Weights of a small GPT-style language model, trained from scratch on English Wikipedia: 26 layers, tied embeddings.
MLP neurons of a small language model. Each row is named by its layer, matrix (up: input weights; down: output weights) and neuron, and shows model dimensions 128-255. Each number is 200 + 30 x the weight over its row's rms, rounded and kept within 0 to 999.
A block is one neuron, or neurons of one layer that tend to fire together. After each block is what it responds to, as a language model described it from the Wikipedia text at the highest values.

L10.up408,229,224,192,191,193,187,203,201,217,192,209,231,191,151,156,265,212,240,193,144,220,211,164,222,123,165,184,171,216,215,185,208,188,213,180,214,208,173,186,144,205,182,219,225,229,175,154,123,158,220,192,170,160,216,161,261,245,178,251,256,233,178,229,273,175,185,236,170,211,172,196,163,182,230,235,221,206,210,189,173,168,260,171,205,169,197,250,211,174,187,172,250,192,218,165,239,197,183,204,218,226,212,209,194,214,190,199,172,208,270,228,155,256,217,178,206,151,139,175,218,254,184,260,165,159,233,166,156
L10.down408,196,173,185,237,232,168,194,200,180,152,153,172,217,181,203,182,202,204,207,152,181,160,223,204,161,227,189,156,188,172,185,224,187,182,208,195,220,168,239,191,164,193,200,197,244,190,206,228,206,214,184,224,197,237,210,152,171,213,198,163,191,192,212,228,227,214,231,170,222,209,174,228,235,192,153,174,210,265,179,186,191,252,243,256,178,251,185,210,217,179,166,176,212,219,255,165,202,162,157,186,223,161,194,161,204,228,222,247,195,175,233,253,168,206,225,187,213,230,200,227,189,231,248,229,235,170,200,278
Table header cells

L15.up724,235,191,278,208,211,206,208,161,222,212,188,197,207,173,214,253,185,206,209,188,138,115,206,222,226,172,205,186,184,153,176,251,234,204,208,162,207,208,201,176,191,204,193,170,227,226,185,187,237,147,216,213,206,217,230,189,221,170,188,198,161,164,187,190,215,171,228,184,189,172,138,218,205,185,235,219,163,241,203,195,146,246,228,235,238,195,231,149,196,188,190,172,209,196,251,189,215,191,221,181,206,286,198,237,189,187,242,220,191,246,178,154,167,199,203,202,204,153,166,177,200,262,224,133,192,198,185,179
L15.down724,242,206,201,186,193,198,149,170,233,200,184,201,182,143,182,179,235,152,160,179,212,212,175,203,208,152,183,206,218,160,237,192,185,215,186,173,178,217,212,213,200,196,229,198,230,235,200,223,144,200,185,191,267,234,220,171,225,237,169,197,209,148,196,213,242,238,218,174,250,208,226,141,212,212,206,185,234,217,157,192,188,283,188,189,204,221,237,205,193,176,176,201,200,232,178,211,174,181,230,254,215,225,222,196,213,201,182,289,171,193,200,273,260,191,220,189,218,216,209,207,189,212,160,219,193,205,202,182
L15.up871,247,193,165,213,203,174,247,170,182,247,203,231,263,202,202,226,189,180,221,178,145,181,220,173,248,212,165,159,208,162,213,228,226,148,208,208,189,229,172,173,151,180,222,255,182,224,155,171,182,219,185,162,195,158,195,237,226,224,202,213,193,195,163,166,213,239,235,164,165,159,213,157,161,244,234,208,194,207,168,222,116,210,206,163,148,198,161,177,216,243,170,190,212,219,194,155,165,178,184,218,209,202,263,209,173,178,249,158,216,235,159,212,204,215,173,179,185,195,207,207,233,188,143,208,225,260,180,201
L15.down871,193,227,265,164,202,173,246,181,235,219,137,179,158,240,192,162,240,209,183,193,167,258,233,147,188,192,171,205,176,240,199,234,240,206,175,197,205,188,159,199,205,178,197,208,232,241,184,165,259,210,194,138,170,207,212,242,244,147,224,185,193,233,182,211,197,190,188,198,214,231,219,179,170,175,168,139,188,255,211,178,249,223,146,150,179,184,170,174,230,216,205,223,254,178,154,194,236,206,247,250,243,194,212,233,217,197,161,178,197,158,246,190,216,227,220,211,227,197,206,238,183,200,256,182,161,195,190,203
L15.up1135,255,175,231,196,146,214,180,207,200,236,182,169,198,148,167,188,198,206,220,150,222,173,172,216,222,169,195,195,168,138,199,210,258,246,183,235,163,202,153,186,230,207,222,185,165,225,212,154,190,234,187,183,165,197,247,184,184,161,149,160,224,167,222,163,163,186,221,184,107,172,171,216,213,235,186,208,228,243,211,229,154,236,253,179,200,206,231,186,154,215,172,234,224,163,186,227,152,193,202,257,161,210,144,157,207,197,229,221,189,196,161,209,169,250,187,122,163,193,215,212,210,292,199,185,230,247,235,196
L15.down1135,194,168,167,258,226,169,240,214,194,196,191,204,239,228,224,162,211,135,208,209,165,192,244,179,203,178,234,197,177,270,224,240,247,237,190,155,136,212,181,223,226,225,230,195,174,173,214,185,159,210,193,261,246,238,213,155,219,190,209,187,222,199,243,182,182,190,166,206,152,204,208,204,178,210,177,215,219,216,198,201,200,182,226,185,205,182,216,230,192,211,173,228,190,203,188,209,238,125,186,181,191,222,197,237,193,193,246,186,211,212,183,213,195,246,205,143,172,132,229,190,173,160,232,237,228,220,191,234
L15.up1388,220,216,218,208,222,187,210,144,215,189,213,195,202,178,209,234,141,234,191,208,162,183,218,172,233,191,199,189,194,184,199,195,181,192,248,206,172,202,178,220,145,206,254,222,208,183,190,213,206,221,252,223,243,168,162,254,104,141,224,259,216,188,147,199,189,244,194,231,221,196,209,153,190,168,205,188,165,250,192,216,139,187,270,176,168,228,230,227,138,188,240,153,239,187,190,242,233,244,201,273,182,214,158,199,189,160,130,177,178,275,189,136,191,218,203,206,212,164,195,213,202,235,161,221,193,146,215,259
L15.down1388,170,152,201,179,152,178,168,180,210,162,195,188,189,185,198,178,216,176,199,172,182,240,160,202,234,228,218,204,199,187,163,246,148,230,257,175,201,174,265,240,152,243,210,142,223,170,215,213,174,225,222,195,196,186,234,271,227,161,225,196,224,205,183,259,187,178,236,228,167,207,185,195,163,239,195,189,187,255,150,176,173,206,168,210,203,207,201,192,169,204,178,184,206,202,194,200,216,186,270,198,220,213,183,159,203,164,178,236,238,230,196,201,205,162,211,177,236,179,231,207,208,209,172,203,219,219,236,199
Table header cells

L8.up195,222,222,242,210,194,199,201,176,195,194,170,136,188,197,196,219,255,208,185,154,190,147,233,210,259,173,216,186,202,189,196,210,179,138,185,218,198,181,186,195,236,226,235,189,200,243,195,173,240,119,166,197,228,207,222,240,197,197,146,225,214,165,223,210,245,167,227,173,196,201,196,165,181,210,241,190,202,219,187,200,114,230,211,178,257,176,182,207,143,176,201,199,174,205,260,198,217,283,248,250,209,186,242,187,251,172,144,194,173,155,211,188,147,210,191,190,168,205,176,202,185,226,187,233,209,166,241,210
L8.down195,219,216,226,260,237,229,171,138,204,198,172,231,245,211,209,163,184,184,201,264,120,196,166,207,196,204,212,206,167,203,174,181,183,185,205,225,209,221,228,237,230,220,205,184,198,228,154,201,168,188,196,232,173,222,226,172,223,196,193,185,267,200,186,186,240,238,231,205,130,179,176,221,213,211,198,215,225,224,170,194,138,243,216,181,231,157,162,184,254,196,167,158,251,183,226,184,199,204,176,198,155,177,166,196,243,126,195,198,168,224,208,259,160,240,183,251,183,153,198,236,243,210,190,250,217,264,186,242
L8.up1297,231,222,202,211,229,184,227,180,238,187,174,215,186,189,188,218,194,176,200,159,266,184,183,171,228,221,208,218,144,164,223,245,210,223,179,193,177,239,161,153,132,180,222,223,246,226,223,172,193,226,205,177,208,209,257,182,200,178,175,100,192,148,198,183,208,178,208,121,191,138,136,159,221,182,199,152,241,135,181,226,207,245,223,222,202,245,187,241,150,139,165,199,205,155,211,236,256,209,216,223,176,183,234,226,191,199,208,174,182,229,187,156,178,221,167,208,159,216,197,171,208,235,165,221,164,192,205,209
L8.down1297,211,218,145,210,173,209,142,174,203,176,209,165,233,249,211,220,167,194,174,240,243,174,238,219,205,241,243,177,177,217,202,148,181,194,248,221,210,271,225,234,197,197,200,231,240,186,211,174,232,238,259,142,212,211,219,247,216,219,184,181,150,185,194,268,221,249,176,212,178,196,198,218,225,142,148,195,223,181,194,228,184,241,216,203,200,224,212,151,237,143,241,172,212,161,228,200,186,192,141,234,184,186,190,140,246,182,176,218,175,253,177,217,169,205,145,215,178,169,211,205,266,150,195,226,180,240,144,219
L8.up1463,219,231,181,230,157,206,222,222,165,168,184,145,172,189,215,245,226,178,187,252,187,161,222,197,222,189,292,196,224,185,211,244,145,185,248,171,203,212,208,177,197,180,202,157,195,172,230,197,229,196,191,236,202,179,221,253,206,217,199,178,252,209,165,274,178,231,186,187,206,174,159,167,220,208,183,124,249,234,205,212,106,215,190,200,222,203,271,247,164,207,215,201,176,175,169,166,215,214,211,206,188,166,224,139,252,205,249,183,176,161,211,160,167,179,181,149,179,169,185,167,203,195,190,206,182,185,199,230
L8.down1463,198,207,205,180,179,252,189,145,245,191,229,194,216,177,204,138,213,224,200,201,205,189,178,180,188,228,203,283,218,250,265,186,160,256,157,222,143,208,204,195,211,221,197,188,217,268,188,165,188,176,204,180,162,231,174,237,215,232,196,219,208,224,186,160,161,219,159,183,172,215,206,248,195,224,206,205,160,134,209,216,190,239,241,183,223,208,180,184,214,235,209,204,225,222,170,222,224,170,200,174,177,188,205,195,261,174,181,189,186,195,202,210,200,252,170,276,220,183,212,173,216,245,233,239,233,227,226,252
L8.up1488,195,219,203,235,227,216,156,172,206,167,222,192,170,170,174,216,257,199,191,170,165,192,148,200,179,176,207,180,155,158,183,205,214,184,188,171,223,207,179,219,191,216,208,173,218,195,155,142,235,206,211,228,167,159,214,205,239,188,198,188,203,204,183,253,206,164,211,219,190,183,197,211,152,237,241,212,205,180,210,224,162,243,271,201,206,236,188,138,181,188,180,236,203,215,227,201,249,187,177,213,181,218,226,241,150,225,235,204,156,223,238,203,250,204,207,180,173,183,182,225,240,239,198,162,144,181,161,156
L8.down1488,249,177,167,174,230,185,174,190,209,221,195,200,210,138,163,211,239,208,200,274,169,215,174,189,205,172,196,225,221,240,205,182,204,178,206,187,221,169,197,177,181,281,186,179,157,250,220,196,192,142,186,178,168,178,148,209,152,220,253,211,136,214,266,182,178,248,195,169,177,219,191,176,186,243,248,171,175,192,277,170,208,196,185,191,210,157,213,224,174,174,226,185,220,169,212,200,114,190,253,183,166,189,168,212,212,220,208,121,231,184,193,227,199,194,175,238,192,169,199,218,222,210,189,170,150,163,231,173
Table header cells

L10.up350,254,175,224,194,200,176,169,199,300,235,212,181,210,225,211,210,174,182,187,202,236,142,199,190,132,195,164,237,203,253,210,164,202,212,259,144,223,191,201,188,179,194,217,191,221,220,193,188,204,163,226,165,185,165,241,191,166,165,224,182,155,188,169,180,195,227,228,190,193,220,174,188,244,226,221,197,177,232,215,147,190,210,207,142,159,183,259,218,250,174,173,217,258,252,218,184,143,194,190,151,197,204,207,193,217,213,143,203,205,223,205,260,273,227,172,115,225,184,163,227,245,193,206,215,181,174,192,215
L10.down350,152,293,189,161,238,183,204,209,236,203,210,222,229,200,206,252,201,193,184,153,204,223,237,272,197,208,218,249,156,203,183,199,224,131,181,207,138,254,210,236,170,173,176,239,271,141,183,209,126,222,182,233,205,242,218,155,209,203,206,169,195,232,196,218,219,195,188,186,160,195,181,180,255,190,192,210,193,188,185,204,183,242,215,225,227,218,231,241,180,220,226,211,192,196,241,163,201,186,179,228,169,238,179,231,184,214,142,165,178,190,190,259,211,181,204,203,166,201,200,241,190,233,212,260,167,164,222,208
Clause-opening connectives

L15.up605,178,226,184,172,270,192,137,211,187,192,204,186,196,142,178,178,172,211,217,220,178,255,202,207,179,212,179,205,192,193,256,209,185,187,191,217,223,189,226,188,206,203,157,294,184,197,198,215,205,252,256,186,215,135,190,228,196,178,193,214,214,187,188,249,210,173,137,205,225,214,212,150,172,258,184,217,261,196,193,171,212,170,198,198,204,187,249,180,195,192,248,228,216,216,234,137,182,173,192,184,211,202,182,212,226,226,181,161,239,236,202,185,245,201,220,192,218,188,186,180,160,237,163,174,203,231,182,191
L15.down605,211,230,202,114,187,196,227,234,229,153,184,215,242,165,178,170,215,124,145,164,217,190,143,167,208,201,234,195,208,234,162,146,221,187,209,179,222,210,199,198,212,195,237,173,240,175,174,194,226,221,245,208,207,192,191,194,201,163,222,155,248,146,218,158,223,189,196,227,242,171,240,211,214,176,213,179,197,197,138,242,198,242,271,176,203,152,221,164,212,215,167,197,203,177,220,209,155,105,199,222,222,220,211,167,222,176,139,240,188,217,233,215,189,206,237,235,170,226,188,215,195,161,183,226,163,227,179,177
L15.up661,218,247,191,202,217,209,225,148,267,217,175,186,201,220,178,223,209,191,177,149,176,157,156,190,215,219,221,190,230,238,220,193,177,180,204,224,269,169,198,280,104,161,220,204,200,242,194,189,220,230,211,183,213,192,200,212,201,179,167,171,187,202,195,214,169,222,198,115,197,158,233,135,191,147,214,178,202,262,209,236,190,246,225,237,180,159,173,157,212,190,266,237,165,218,261,266,247,169,171,213,211,190,219,184,218,242,172,186,218,230,205,249,257,151,246,230,187,202,206,171,181,216,247,204,175,177,191,191
L15.down661,216,243,188,144,214,189,222,210,224,173,197,192,229,247,165,273,223,178,214,131,199,182,184,149,182,205,180,173,162,256,202,211,207,256,232,210,207,230,198,198,197,200,204,218,189,209,157,170,196,236,156,242,209,136,211,186,202,218,216,197,171,249,193,254,228,214,238,199,176,224,194,165,205,161,174,192,265,212,245,208,172,203,177,216,219,195,172,237,207,148,203,243,165,187,223,196,224,172,208,129,231,215,196,202,199,193,202,209,239,156,206,209,254,196,178,204,169,218,166,249,140,173,242,212,166,206,197,250
L15.up1011,245,214,180,210,169,208,120,184,216,211,182,197,191,193,193,232,171,163,202,212,199,221,234,172,234,214,236,174,191,154,239,271,184,152,160,256,236,167,267,199,226,232,211,173,178,189,248,190,209,194,190,174,181,200,167,190,192,246,248,196,202,202,194,193,221,188,189,226,225,168,231,207,208,224,261,166,189,171,182,204,178,174,235,149,207,191,136,223,233,201,217,260,229,240,253,262,165,249,238,201,202,195,188,202,173,179,191,142,211,195,185,238,184,187,220,205,186,216,185,151,190,205,156,171,168,183,182,255
L15.down1011,197,198,151,209,217,213,168,186,196,209,157,177,201,214,235,243,192,146,198,248,216,175,169,175,219,163,222,158,260,190,198,226,260,185,235,200,133,197,210,178,231,205,177,219,238,231,239,221,197,198,206,239,209,122,221,236,211,169,174,162,216,210,181,200,243,182,189,226,174,182,268,185,255,192,231,193,230,168,174,160,202,215,221,188,195,154,241,194,238,244,219,231,225,221,172,242,183,179,176,209,199,234,211,222,260,257,192,130,208,188,218,219,208,178,178,207,236,209,264,153,166,215,179,242,223,210,239,192
L15.up1490,240,218,190,134,205,215,249,221,190,182,180,163,188,202,239,207,190,190,118,207,188,247,170,234,174,146,234,168,184,190,182,202,234,193,226,207,163,156,180,227,214,145,194,199,207,205,175,167,235,199,216,200,238,202,189,225,216,182,168,175,146,197,216,193,193,202,158,244,173,213,218,217,156,215,213,206,230,143,200,215,211,170,189,185,191,198,250,143,183,217,239,218,220,186,272,176,257,189,214,192,233,254,198,218,202,241,191,151,238,173,204,257,206,146,172,192,208,219,217,231,190,273,186,238,178,204,160,249
L15.down1490,149,183,199,219,223,183,205,192,177,171,158,234,222,215,199,211,194,241,253,198,234,156,191,175,194,180,150,222,205,176,155,183,258,160,242,179,173,242,242,228,204,204,187,212,198,157,178,209,180,251,214,209,180,191,217,206,202,204,194,164,225,266,227,260,182,210,182,195,208,203,229,202,176,195,151,161,227,201,227,213,198,204,253,185,156,191,169,226,161,185,201,138,207,182,146,190,227,191,207,224,196,166,204,210,194,174,205,176,169,231,170,165,250,243,238,239,223,274,209,185,205,209,190,232,200,226,170,215
Relative pronouns and anaphors